config.yaml
n_layer: 14
d_model: 640
n_head: 10
n_kv_head: 10
head_dim: 64
d_mlp: 1920
vocab_size: 50257
activation: "gelu"
norm: "layernorm"
norm_place: "post"
norm_eps: 1e-05
positions: "learned"
qk_norm: false
attn_scale: 0.125
bias: "all"
tie_embeddings: true
parallel_block: false
init: "trunc"
init_std_qkv: 0.019
init_std_o: 0.0
init_std_up: 0.019
init_std_down: 0.0
optimizer: "muon_variant"
lr: 0.000265
lr_mult_o: 1.52
lr_mult_down: 0.7
beta1: 0.95
lr_head: 0.00444
grad_clip: 2.0
warmup_steps: 200
schedule: "wsd"
decay_fraction: 0.257
decay_shape: "linear"
final_lr_fraction: 0.0
batch_tokens: 131072
seq_len: 1024
doc_mask: true
train_tokens: 1452000000
steps: 11078
dataset: "wikipedia_en"
MLP neurons of a small language model. Each row is named by its layer, matrix (up: input weights; down: output weights) and neuron, and shows model dimensions 506-633. Each number is 500 + 50 x the weight over its row's rms, rounded and kept within 0 to 999. Numbers have three digits each.
A block is one neuron, or neurons of one layer that tend to fire together. Before each block is what it responds to, as a language model described it from the Wikipedia text at the highest values.

Description: Table row endings
L9.up664:550382536553450481462516409500531442471515549461449510485471510490541502479516487536537523467460528448581490372465459516529486526565521432355471509495497427507684596534574530497591455462443522525497546530488492548545507458580486470518592533526515455534454471493499489426431495494502529446484487500451507450528488488496435515537465558486540450380552482585512566503496498399465503498446
L9.down664:449516500586543456562459545494477466471507490444478501592464503434440469528506541509471471490532483564535477508514451590463495554487478611447520673578505440468544607581489545495507510502543490423504440585512466496466477454614496487501493547515596468509427480495387438509470457447592522592568489497490533480407444460484493478502475538522459543475467551635576541539512422529542500542542
L9.up805:395413510498488475563544583488509403528506538501474488475512472501583492533533562448553518465529421388494530545444481456490442585441469547509393481564602490556517528482532476535584493505433441431505555469556460510470508556539491399567516526536405387436411460449374511481497435471465562486461567477466445481490519495481551535598531543387587547536531485566459596473537526464574487473538
L9.down805:545389553552590448500522567444457521430434523552554438443537430548426511587496530473568488554530527497503531514509506494525554498451509481520450609561612489508587552535440516555495497445546497549532459492439515462526513498522466484508516481507506528591636398497448484479492533520490538513586492555503570584529583450535491497518503421488520427472504393514438523461481496448405482533480
L9.up1341:528546435522517457539513449521513405546510566511506439511553464646533491504473458494459559474473569472591484513496454529530448523427444458466492452524518443532550527513535458510448462475504452518520530516448522610460482419549536529537574458444406444518461515552502548468457444506546498448496510553421415394478545492467507574558491574462607482475540534485440466472458438482568549478498
L9.down1341:489476475490501460535556479412590383500454466541519513591369491560393493500563542532461444451486493521466499669549523512504484516527496445550511512484520552409609532517537469552500534530516409501446474580502605548462491491530463511514481495566476579466489496503481643390478484546544412532516426555415560512485483467441513428464458388500524503460520545602459558576480390480528536455558
L9.up1428:505468506453402481512517498504461496419531492534459480521564432634509503472480485473562526549481495551612412494439624509443427484538395458533555512559516496514518460505502455552473575500500498586452421473532531414483617521486550442547491537502507558486458446495468524486504528493478497570522483455417523461522546611504573523466540468480519496430535538453496443546460535457490487458470
L9.down1428:551424533608480485533568463517468426402454528522484560395470461505442488423544505483542495465474463499543523477571434519531561432510560533524571489495489458520424574436500469453574472462458424506408458467540454503465477486522464452547429476493524504633538446475544424559441526557521529461530536491558444469538555500518506577477430491459454426481540512553514418525511520575553520503510

Description: Coordinating conjunction and/&
L2.up1901:577581465525490477435498433500508525469551536629479466467544443569534419411525486538548443507526589412472566482570535448477438430516504502482405486474546553449450594469473445460518471480452458498539566401529552513395520477472492463516427539480497527402480515513555534506473567489436532422474555459486500542514478516545539571391436573472486495453464487429465389536385414497462455542530
L2.down1901:554530434471539495387537599564453522482518506512526480484487487455432534499504431509429541441558529405466571518558499513462396518473526473434511525455530526541465585468376476564453489486347484507582505479446513475445423518494470496490483548549497505465463477395589466536548599480408544539374555416461516473536490476642505530451424491484503525381417552531543412558433362464527505512366

Description: Surname start after given name
L9.up276:505547525562530476457523444457592513515483509483525515548556521423576483487551470544510525423477536402496475529565480524447487521482473588551554495603450535484552451391446528537521548484534456527628501534527465520457558465481521481603496509505536541438513544497486397451604443533510514560474532457523464517406362594455442464479499513443560448490502522556541531496471602473478404516517
L9.down276:521548535550543507487550548518497489501404526469473596531542539374654520562562451507544509490447542573498563534576555556542527533424514525465419431508469517465556535526524469411450469510490579431545432520491456494559519485528409551593508570492424488508546648459501526530470441475497563535492510491546428426555477554436506464488451439567536467547502541607538514529544491521465491526544
L9.up1222:431525544490459549516630416496467491464562528517411547538491496462482480559529553504498510500496487559443510457508520485432494504447591414540552463444442391486516493452516510660511540430492498528443399552566386559493511532470470519520508472388483507452524493528452535500500499517470533501496510446461562591498574595453529436449326507459617491520549471538438515546522465537510420502535
L9.down1222:545460458542606479567513456525572505557413532503500533486500459453562451484457483493463449527437474550530420529483422580495504422517516457520491451486457585496462505442429457491446579523530564510538544517460440455542533454503594497535489436561484506530547475462555378501591517526473529520533578465558312436499502458531507449578434595482557491549453501485484490437393429439472483469452
L9.up1284:461428566420530483498452492556524547531530491546513494512417492504509582440465612586487471447446456561577563499518481452560488521560465443532529514560522552392564527461507503546442529460464512490518389597478504487460463476561455510508512507499588534475483569526477533534482575540462548473430552527514481514538465441505504465464405478486548524394476501520519479576547529452502588485516
L9.down1284:493594591470448488603595486538400427477491577548468468512495439376611485532599529520549516482512548490472535528452479502514439569426506504538391460402532507546475392497413555486496485509437490558413478460557513484493579483453497511522605530509513522541500488622483507490471464531432552492477552535436522518467509460461472393523370483525520519538470505525487522477495480477577444504415
L9.up1768:428518501494491528547519540508493462444504580492534515453560471577552591456537452494347494463549437488559508490427482433489461437461548435529546557551470528413469566449458627455436505480530461563504420544519451449514583576487498497524475518506458474550507540486530464556461557522485505584445573503454479498494491552466489507518487501501392597414473446500473532490545557466436520488602
L9.down1768:437536434445559524514485411454410410458484520531480474534482507515478417459580498452470491421480472443533500408536433507506564561430506481591407545509505525578436408634590564501525526575514456533431455540452482481476502468477439580473482472503546509477542473469523532457474446555407547520462541483583526554522547447429402464429460474552556507568449504525547541524494564522537477498528

Description: Clause-linking "and"
L7.up19:482530485491497455453483557454428482466522576575519530485454502497474543488514470479537474495452537481549535504540440443447574526464527520438482460529498572519403485543504439541489508492497518430437448444500487519534393522523515564518439564462515471526593459445505463508573462509548511487512507492609505573530486472432519531493553481521537494462457519463374504498552485441404520471570
L7.down19:439443451466552409457451665538470546453543474460461524382428551482457579499518483417461445517477558541462453434527610526501556481461587519522522470397441527443451458379519548468535517473524519443552481478412411523473491396573524491537488485366500479538569508487512512543531512502481571473467504467552408393533513443515575502455457541591548437493496464503422458601467577545455505467444
L7.up214:376492505442446532474508552497418456541529590540519457540433574540482467551492624492432461480472507462538450427575459472464521529449454423467563546483491483474487402436629574566478500470524530497492424439494491628482475626548486509498507509543558425503484534575505480493585489533516499493570513613477486495431486541499470512576433556507458457485407458494445501549538568530446494469500
L7.down214:404524493616489482549513597576597450518515481490515545529510518535447477469477436558474539495566561441459380497517542519474507502557498517592515474526469511503499511554449587517431354459505574571489430501470542419413492453454449495531514467512469496502520524575420529423486574508504515432479535502508527560557617521414540505527597490515525413502524569561541607524459397519445513523468
L7.up291:498525566526499555433487434480477478440442574531501496483501581573516509467528427501483483519562433454467522546495522463520523565471448463484482470503531465563464539503474445530435512497531498436518454539473465544524436485480417541450528417516509481542602455554565398510454405556515348519511523479533498459542401543589506447492483429448447443482496590475424531505491454484494483485478
L7.down291:361574579548490444527479418531496425475509560554452552470423558476473492549449481503434498453505485556515503498399533420603481486493519497449609563497538520469600455422444448519495506464500511519486519482619514463448467476529383474500488422548493428517538443467459468561510513568565565495593540451418440476483586555524573518483525449469473589378614441525575521450563520484476586447456
L7.up305:505383472458631459514510567577479535447444453575438435567581456404547596484466498588467436497505544588504460617492406530562461539509577492548418564456500482522506525505525527472405583437507484587455457553448464458523531571501517439484379557516479518462496602514490566443550543496478459479473447514516473416443542587468568535497514466475436476547431495468566532494497540455490528383495
L7.down305:447566522530431524541561447544498545432546453488513548461493559520507499466581483463524503419525578426512577503496491518593561379510483484453531460473494451502555515504484440532407512506496482548468438452516531461520440462593459445574487558465395529472526535456563520453491480578533439462485583572469516485496570492465497524414449506570639448438470526464626533440577460560450499439493

Description: Clause subject start
L9.up38:547487489468469501525504473499370472444448453499481513412501519579465460457482524472491482500527479526569483471496415486563570442497548510540452464578525457563664483435524484521423431500596556493491529446496511570482450452490444488530498544577574485594457553492537432538537470488491509587477462482572445515543532538648552475558524437478441490532505376538544634542565570559594496511442
L9.down38:524435416482571505578507449497460436350504541554473538489529454387473407502469519456463466521505536431569480506499492547570511465475613414451453413568584518484482433540461452580464492537521484446556535499522488467502534480578501482443521561519663431359457554489524509477468472514510444526588502507536540544519464495499473479524478510434545597540391471479567489478532475473541496487470
L9.up554:458533519490555538494522511486483541472423601414427485549500503541470543547497520484466488444526520496423518500480377523407471507462540448569514467507506497525527447585535443551526514498533442495476593459515529536517483532494482508369599483540580570496451465494461480530460439439480468513498530574467573466459533475573537537471492441500474545548433519524459444542503490552479540487578
L9.down554:374589470521389614499511522404541472522519471458443576468467417490445483552498407481498570550476508519461588538514565425526438495533536421445489459524464469470516506459513515469490481524530517541454553486495546538472527466536452420441460507528475448383585456462492373442585473552402529528529519502585497507438525521493558508499473617504490521525520446464559421463495527424524470567501
L9.up994:494498479511550471439562426484488452499501489347467441480524463435500499518491446463483475519523468530482532466522479460538502490450485509390467438555461464501556485445534555512536386518475535408533422503494499510525564472583491547473536537475523610469472561480507547461539510466580526505469479510454554519476496602528531551557464442492533433504529508600428507424506522441581438458587
L9.down994:472521539592414536481468510558492510441530436465528458528516445572422420485507503419416499539475526563527453562499439490459485515479502560468512562555467503457497592496502451515487696540492539497516596419587519584497493450502536475600463475506445462439512472442525567528481469427490510471487594530517508465495498393504525471472470526536458495548448520475540550497339482433513499559472
L9.up1465:560487472474450525521505515488410448553497461502540526490482459552514500456478422459515410573522424533611467477468475471482476539440441427544421324539478455476567496417526503443515454515578488449483504429476477592514532432571453541529536488488551480537490613487498488580501448481499463502446558515475473448533531467591425417512487470555446534497517465511576508566513565501544401513475
L9.down1465:605542444504470548557475583396600546512460511536445545490515492447601538482535431521428478520443478519510475556484492489526517591589469447462473544525495488473516545687525496522439580478576533458490451529535474512497476632435455410404503506536491476438445532498521506453476519514508476429459561517495460485532405545527493569481553551527556517499410573483451499461477583464445471462563

Description: Row-final numbers and cells
L7.up239:486433498450489518451461544480437505442541518518452569496456488496491495501508531555580469489523524520494495502472664529470497554460513504389537501422526468496413555531573483630488491455535546437494505484595529504497522631511521558518482503524515506499481551545529572535552508455485498485510531532571577405499635409554515441464511476445462473511507578521493512538489466530468532495514
L7.down239:480470506566503557474438437514476463496491548493469542522624448653485515543553508496464609454465460484499505563441456489578542498503459471460535393543576429455524543463481537469480568444461495476551491477531452467524443476554517476518483456573554513526515454492488565475499511553604487505484478488488569509539439496552446456457461478519472506545477496469635428592448478540487547527506
L7.up293:548557508428481490510474518541505497568504537486512470542479495431430565484527532493466460523450559539710526545514585475522519455516504408423491478573415531547576502530554598446379438444478607500527496567649500400503517476426576496434422529449536468556552506497508542456475510466485505419513495502421436486408505456495436499509484532465498531496551375559405492535496487523517460520494
L7.down293:507515376550497529517527531507498538497540525516459525565576509486469435525481442515597455509502499522410476467454555491461426428450467574438582461558493513500504555527490483490446551472466463525435438508479508497553576448502508508522523440445429471469498536479433488507424541554441463454500548427573458677444368534511471467531606581479548474553471474551489511442433480464512482465446
L7.up297:468414446470474526450529545530509436480560474480443487555458584544507533516542533552506486530504472515619552588489569516397530507551505484536455427514397544504529624561509373500515541521441578525464502510539592530582450519523510555456448515431463498480528472458488361489508500522492518477485475526404573495432564593512591511584506506488547459489573437500526558478443514487528462554540
L7.down297:454533484502378453468513513497431418453463487469410485513572520517492550435490464531507483531477520510444454515476526456428485534506486474469585509572552490485544558500495492642514474421424520501403530383546424520497480496519501431526464537474471470527501466538465547465413631487485462521539515506419418570486447467613422460512484476472532443534445545503559479521587520441537533514428
L7.up1450:485497443382553452500470522514441539488441537494558422507525537474494502503529564470489502489528501524534532540446567553488547418536525517455475529571533511481474448518474455542527503514446485499489521526505510408499582517612474545451514529549507508468496498584447571437498560416540538494429534447416540522445490584483593517523483430482474491459529567576500465494558525429407525493529
L7.down1450:490442487519508520442570508424517528545484404410485532432532525515461523541487526431450483520493429491484602473530527497531535526474413566467345459503472597458505589538488511475496577515502500517403436586486450566450488516474492504478499545609514454453446437482575551507433469517563482528541451620474476476405519533460501493521432486540461402527470520470485504455523455442521655518535

Description: Final number digit chunks
L2.up1165:491585492592499478456495453491454500464555468483507530440469556472480494477495528516462499518533549465515530518489501458525562430506460661435329496485516502474510520486539558488535470481517505501453578496504527519472516449336469510492543476532520499535500605427468476357485594558505440375519503508486552544615558453574454515499510464473443542522559500531433512473467460544433413442633
L2.down1165:510430490463462489474499531546543554563509417422472462484531498536413465470451540573445509458532479522519567444419537600398513467416513487509417430486511498500427537509478506564454447475511524490545435546561558512485472536541517438534572486497527504519398422448558482633469528447483449572429612546553449450534458481538498499518514498541605446459457486472495512534445356534510578475546

Description: Coordinating conjunctions and connectives
L9.up297:491582458461583488481513499468460460471474544536443572584547460497531519495462528563447562521575438374530449648521509487485500449462505595587414451407592484513547516531472533536484409499472528464538542497601422488543506507526501574407514580549446440573585456593455457482490499435430459496483564482510603483489571539457558394386478409532545431535540480458409548405456568476541461511354
L9.down297:536468538485451478456463403480464534405476523521484508550511441435480544552555478532501447532580481472484489489545494489482535482507547432497505587455550510472634479444529590411498538534520593514523638468533478444510428454517408541514541540532554574441393486445474424545484473473441520460444516407458417504539541466487526524544499548413531567423596418441553494403575453499553496540480
L9.up1276:514472514524521507461511547519424510447440460507505489519578464539465529508453454601608438481541494561538453470448470484454434496518522463498444511391525471499548552473520538564375448530435502529523497528532496500483503431511506498484509573554555486524390482514446555459428532531485498478515478562594534559544531538603441543490475467521438562467551456478543543554612490519653504460425
L9.down1276:508506452516546536459439442457551454447540496436529444461534530453449535520491485488482452522520442467465546607546537413601418434471399449437457409501513515558562447500475514465432568492535476471457530517512470461496535492495416410432560472505528439396524526471508463473490519497460467511477429575521522626526475549528604495526518507538452452483532521476473543433546504495531503540381
L9.up1586:539551574477483439529502613516510534526429517576564519392478488417479490511488491536485539475511462529528623485501377616599525658448514519437575498532490509563530480499492388473508510425427452552464536482628460503504564510545502497483532477471563548504398469433344529427558432495529564548480563509524449459453501500528551503448442474463492403516515487409535387468440507474541539482504
L9.down1586:507493490513455517544612439472450524441551520495511388427482494470445517429535572438471514472525497419563469397521477501565507491466553452481437410543475638527480483572493547591424533478500485510450565525415400550557455447400442424557488513514396526451573513517482468411527577468531512455495529538430442467482519470524463480532402462479473491466514549495689598513548429496467407524410
L9.up1891:456613516455538495432488654426438513404560503522472463565456447449412491486545533600481502449524448385499521488512512447614493501411582540592542448471468513414518548434525544453463401491505488470482468461434450423483500549540554513432494524442623501496470508572582458420535523551539523493493553552495474436459494571500604515539468502446553365426474499402469586478508577508540459461418
L9.down1891:495498553512441481480485515451552498459462492477480550421505474568529478522557559544569401516474489502464494522445489466467469503406543435455556521550548454473537471560444503401467496489552451545515485488477541520472482482518524457578463501578530462546441474496530523473489529507517454448552394394583477581507467419515479565522508445497516491561539420475539408461457541456511570492427

Description: Surnames and work verbs
L2.up1892:437436463566559520537535369505448432498494538520506518425565570528504492475517577529516526538494506396476461497516479448485493515557462516563440567549458582529552490497451527468592382462532601569388529521567533498463435424462509551478543524551464441452411529441509520428531468539444467546516489509514520477497449513457419463410414524473530477561389464496543508445505376515562493526454
L2.down1892:450577419459445458509493505490481444583440464515575522432529537493579542440493547486422501497406430489537503461564470437504493530584488441466419460431531558482466511465501514539529538429515596535505530553455487509397496513519473492505502501537433539561510536479465526499521496468449486517524530394511512561621473444547540540520505563499441462537486515570465421508540512454555393489547

Description: Clause subject start
L7.up746:525454533502512498441478519411489500564454470527526532498507509539529486406506481414462474502442523501532552434512526472460495510512520511466486621512484482483537469556436485557524480517590549461452549446528534485503547520491510473524484484423579491508466561500517450485430438465425507559532495494390466510370511551464458437574538502472469531584568446585512455564531487479527456560513
L7.down746:493478546433500473517502543491506522517514532512499438435445467518538546606497481509549519494498567486477546522561467567541518518531606499585446438544583423501434520580540533566541528467514580530522512420536568433439565490491491538497471474578512443483475486441432469543506441483514566537553439398471548487523438509585446412495429444466443606497493541504601512530491371489461574548536
L7.up1339:513571447515481512513526367478501477510451469477500522571478413487550426472472490533506454529490489460390453486543486517529521428493505516551461512525445502521584444637496566493468471543566498520486439478513453578467451519481513469527553576391556517523467546497576518479481492487509473514469481498530404482552519574533540453484540519554544511504507424573448576533450447534489424441513
L7.down1339:471415398466463456556506500464502469457488544582542551554635467582534408508489490574433497526463515547473513508523521491663456538507490358490493491611440487563409445600474465547559497502584438512556472488479548524498524465561473486475453511551469500465481472518553483489466511543506423471517460540566440534485507509610415534466505498516434492482490512551414478457497555581595433453521
L7.up1362:493542507567476501459467503470518501562402451503540519512519558486399433469449481401565383522497468472496515547482533533474512450523467501550527562557473577510607567573500487509546552504538529477529516484454470519469439480522533539493497523429565491472540595502501398482482588547539528556535413551583493466516491553493464490507579463447535471532423489580487477467467399524548578491537
L7.down1362:474501551485505524448486437565549487434477491513434373471513531595586487451595478565627514477551501551467509510433501503535545563436539388565552467379466496518512492520505525639444552541525457399440503564505553520526464523506433522463493533482565551511447492489549434544546477502527467505513488528543511514566557414493462544491479502476556545471504456536521530441439440416536489440532
L7.up1496:473604519562505542493492461510476543498459539489510445470383526466414548441471473478531474495522497502448509456478531521513395455490490478568477439459476578484535412574471467514450485509509538509541445434498511521528513430583488466513427612609599570485473536493567511504465542552498491546509451551632450551426457611545484564474469431566552474457591411545448599416498425548526452498450
L7.down1496:535397370448368486505505510404519528457551488518486433532600463478549507535485433488458516510503535487606458541536458471546575523481569517435584515494539590520516527430509461534498446535520484470557501473540529513539514473513459514490460384567436514446434507412539559412508515535484489473492512535482506515561482487460455423524481526441476505435557537568465375470464500575576502595489

Description: Clause-opening auxiliaries and relatives
L7.up208:528466419476494490542401537477540517530543507579513512511510465492502447455474487491551600550487402525537485496436570543511594495474516513523491552455509515563556538460551569485425535507495514546456509478509539499537489561532472480504423482442458522499532534526463475469534432471507498488545502529523490504558540523453574525517386498491545468497525495427568522529532440446363499460453
L7.down208:497417487426522542563513515490500480583547469522446490636348563546458483482503513529519559557476474554538564610486498483546543435598604425506509552564482537545419527540488503441527441512497475449519572513408529436443464491426540414542549503530491522489507428415556528506465480507597615448447537522529516559434497521438482445491433500434543526582564540540510591406470507474413483470485
L7.up1150:488521397446532414511537572487465431351480484511473494514570464535538506479518531511470482468481545520439485529508529486605473446435522508488355480436437615462557494546508399496505430470534495453492531512510586556455489452488450526507467579416462418533404552513527456524491509427532506504484509450525590542413558523512541526561507483488403541577483362470518485540499461468520485440530
L7.down1150:541497453474527483462432420502438548497504524564516509633469594546586556541475514502480508582515505484467442525449486462542494509426545548508502529412589616448535503500458497446432526509424468523493488500546485551505538414549437460449497487542479503482561553500524458498481452563500487413588525432475476586499457484508530421461492513582463536488485504489504479531431509435492465534391
L7.up1388:525505556489416453418530439514457486511498560463426466412499542528449557502478495531541585540414505426500483495529440519580539538493519459515521476504491497504537507593514596435482494524521523456485506524505469542442550507444507499487423536494502503475517581507576431506498598495528491420479501421490515641540432558467604454468498566511515434524548499501531525446513511438493483431494
L7.down1388:424523489495407451446541563513436475477467453469536540449526484527484429561565471541548577461554448512523521486454515514451564460475569525491464446427497462524501555426558474538494569522452512580514486483489513417496521544526518489415477388656519526459480470452572617474552485421532590496444613498548463429459597568367553412515608585495502522474539503537501467497539438567492517581655
L7.up1553:448559454453508451461494497433449478390429489446426532495539540447458552478548503520579495504509540512530528519533488491504534488513536511464479559546635539422435484500473458496482497517483576539597520459497539452413398596531491607491519584518514444483507467497524504580508526582533443454505492510450518541523567534418484517439510508511482434412497555493549454588493533485532556461501
L7.down1553:638535408503566415579428497478483472579455473517456565433512529459532446557432471503533526521508594461418435555514488527485559581465494435445499529560414505477473571407438515620588570503474439573523475496563577530557547455463428421468501493536496526572495484561402443616481471519508468520494417540492450519453501431518466428521415547509535554518431472467553486477532480473399536497503

Description: Auxiliaries and relative "who"
L9.up208:461440455550504432555418494522455507510534515423351592591430440569414440427507561538448483582510454540580550537530450439562515443480480487533477552479552580564531558567491409498432507512496433509465520503546546500497494447523469420470554420533538477450545535487476508572506435513450497474491600556500432451515516469484418541463544519506450512441470522516435561435537496527481488460545
L9.down208:484543474509453452530428494471497489513508449458437518593480488475412531471520466506449445583469538497549503421531499477501500530433603514449456535534541475511476432503463529460509456526481461443500409492438471485555446531339522434395473473500495521450520495509453526444426504576429503606432579468514448497516534552472503478534498394536514459526535488606514537502509515469521520503522
L9.up455:514482478478443508470504440462489489591509553494497473499543505444469520497504407563492595538496579520378477475467455492500554544570523483415426539503505466529451552504569497410423483569521625455418527544505495453528475548472522372425475489478487518588454399479558529494537461594534429486544518399522557415519498580449538535564553540469444503458532424585439621480536512444423473459514
L9.down455:432418532501508489420511414488519541454471472489552482452497479572559539487432449557578474473486481600531534468535620463570483510543461438467545506536596527546539518594474473509591548546472486493554596554480452476478494460565519487570506543484473545442502430530488478451502527454512429471556540502515490524442452462489447479449457443509474484588544441454485550571425471528478531438516
L9.up1280:469475370480427499579503546538412463412479499540491488371503545465500581450455482415545483469550429529537459505408560497501548452440463452464548483510402548540435586502524480503509544455496546451555570514374528526542583475516478508491483527556543500414538553425439482510444446589561479430546641535437472516422559549533458501442521418481470496579511505430456459462399449479551526493536
L9.down1280:492474540470503417502531420494571440427533505509455484387560415453523429466510537453453592467470506557481513528433591501493447546517536443425504497492507499489504471598574550452500498529486472436499473451446489554496492546491475484398467487494557570465434466434460421520440401521580599440486588461404457515453586535611439506542504458444589481558487531526504519417484398484467575534538
L9.up1339:632429466466484472513457395606344448442403493398388403536524475545418537500549502542500483559529528645501585509445505537505487501531557586572366427524584448500591516493423456539562440537414472547500480589472488478567515530521422476450465527467516547460545463531438506563462422572459517469470544502546489357469557607463492466492467489557569549501554465466501520509520462503468469568487
L9.down1339:469552532485537494481502534494540493456504457565578562464492445443508457489490419486511531503386526498566367562511480424553499481571547449501551512472448442398492563339461498554590456466424466398513443527485521409537501552515549542497474490523458480502529522472505493430483503441510583520527545472490466457485479537410585490459463479479408521408483559513430536559555482534388527487481

Description: Person surname onset
L7.up303:519507542553431494528500521483511444477539440514475506453589412530597501520516532578516611438437496513496512466443524516665523430497456487518499515518491483549559562480502503480486436520502514533463376540480498474503517496526495601496521503482478512515445589466483542503486529450561508462519542504555503488593476485614438433521402466501484507510545504508549549562446427492503448510517
L7.down303:475417478471527490517469522415515527521495502420474512534496478541619522533502514476494552476513490494477474557541592624460613563586469419496506406507433501552511463445487558551405517529489409466543448539498522449516489534397512490564536451543496422541468429532553522544505477552508543453558427535423413604462493503482523480535486491600525583534506466457482564475423483537446539443530
L7.up964:492524436479444544450457512482433490411562430445433439517506470545428582492413499542511581534441529503441494490550489448495514522464553293536460459524559455428540525579430486562421431502534488514492523519497477482413456456575483486476607464563460525468453468553501475544553547566525480474571496505502459584515521492437466506464605477505497497524489432534521505408570541432524472541560
L7.down964:503470533466488422497506508538437498532533522505405447515481457430525492439454528510533495465396509600547530467514565501396569496467475508549454574475536445596518546376506462518561499440481556533519541481577453566583623493496527476534481527359519495525548487479447545569382535552530520594520545462548461436538495544510495376535491523508562511607523535518474493447589511523467442546551
L7.up1016:467437462459652503510497449477487471571450456515480565433446487483477502470551475558531526437443430581473479601488489530550556552540496444489519405425459517490340512445549526511666419493374571553555491450527444514525452512529464552513546463431482520492465504421448467524512458491520466493444424480498534492531458494475515526472474424486495500491401469528511552580487499540532420533447
L7.down1016:521539487497606474487473537406482518487402506535513439509474562530583531542550509553505509480504458529600517455507449530507571512467491536590514441466470453508477444544448523461407540432570513568472460602487535513516422508484508460529506429441557447500540418563428527510471524518507360532535434466542434489534478446401585473544461422455528583467473494518511544458538460582488572422519
L7.up1497:450432555555560547500540403490524489443451462436525557491514524521571527423513445428517444548494477522507438500394530493553518546444456472554491578505440486518445569571561535497468481427518568489460441540558454510503469606481523511489377508433503503546532460447448533448420494574542528466529460483486451471530450562492444429506498402648549503532508563428500527600554510485545470552517
L7.down1497:463518514486523373435503472522531465478507573585567441379552612494558585570542450558564451507490490546583519635520439434516455441477394440605507385451590398445486555519534512525364505421521442520427433565554489512550488486556498581527502547495469491533470528517496436555499586447475508489367577526523385541542475559547615503501510536500430537541496525435531470418480514523531470472566

Description: Plural group nouns
L2.up1689:475503515513501485441532437529578449441439512511538425443489546538470519493470484461430518553523422483533515450482517497421468522357470459492510440505494523428501544449487551487510479541473458474544443434495498458518468576533523415501424562459582563419445475520580548511598555518527492454494459586539491482562567712445596459473452545581511517544452480478471433471515433474506431548643
L2.down1689:512523550474530516570543426454427455465480453461486540523515476505453508455529506492527529448516477420521513468520545482530600502535429569520477443526500456530399398445502464576542396461476561408503392488470404443435477429490600475429528561548513518536486445440501555445525535498503538560559565456545538498478508558440517478594561489468433546430511516497543474522621425564539482451452

Description: Finite auxiliary after subject
L2.up433:409486371376593487450531552432513566445584497551493518450591523507539523488457543528534604431527536420512562469553592547491493532495495430514499467508537547512381577533509515464630465481512540483479542478385499474465466461503432445512491477511491541490412521478586480568479515482456530458484470421520472444491532496476504486458431517469590535520524451572472506569453535502576580506528
L2.down433:553473495491374548528472563545425564409525507500511598400493495567449608449495459443580553497562512526628484468566482541488431539503534534469455506432546549401497553495463582451545376510389475528427413489476522489484505406564503518458492422520400503485530497501500488468470479518463588533450480420614545505516504523567537436570508515413541479513545494511584502458505551538541478506487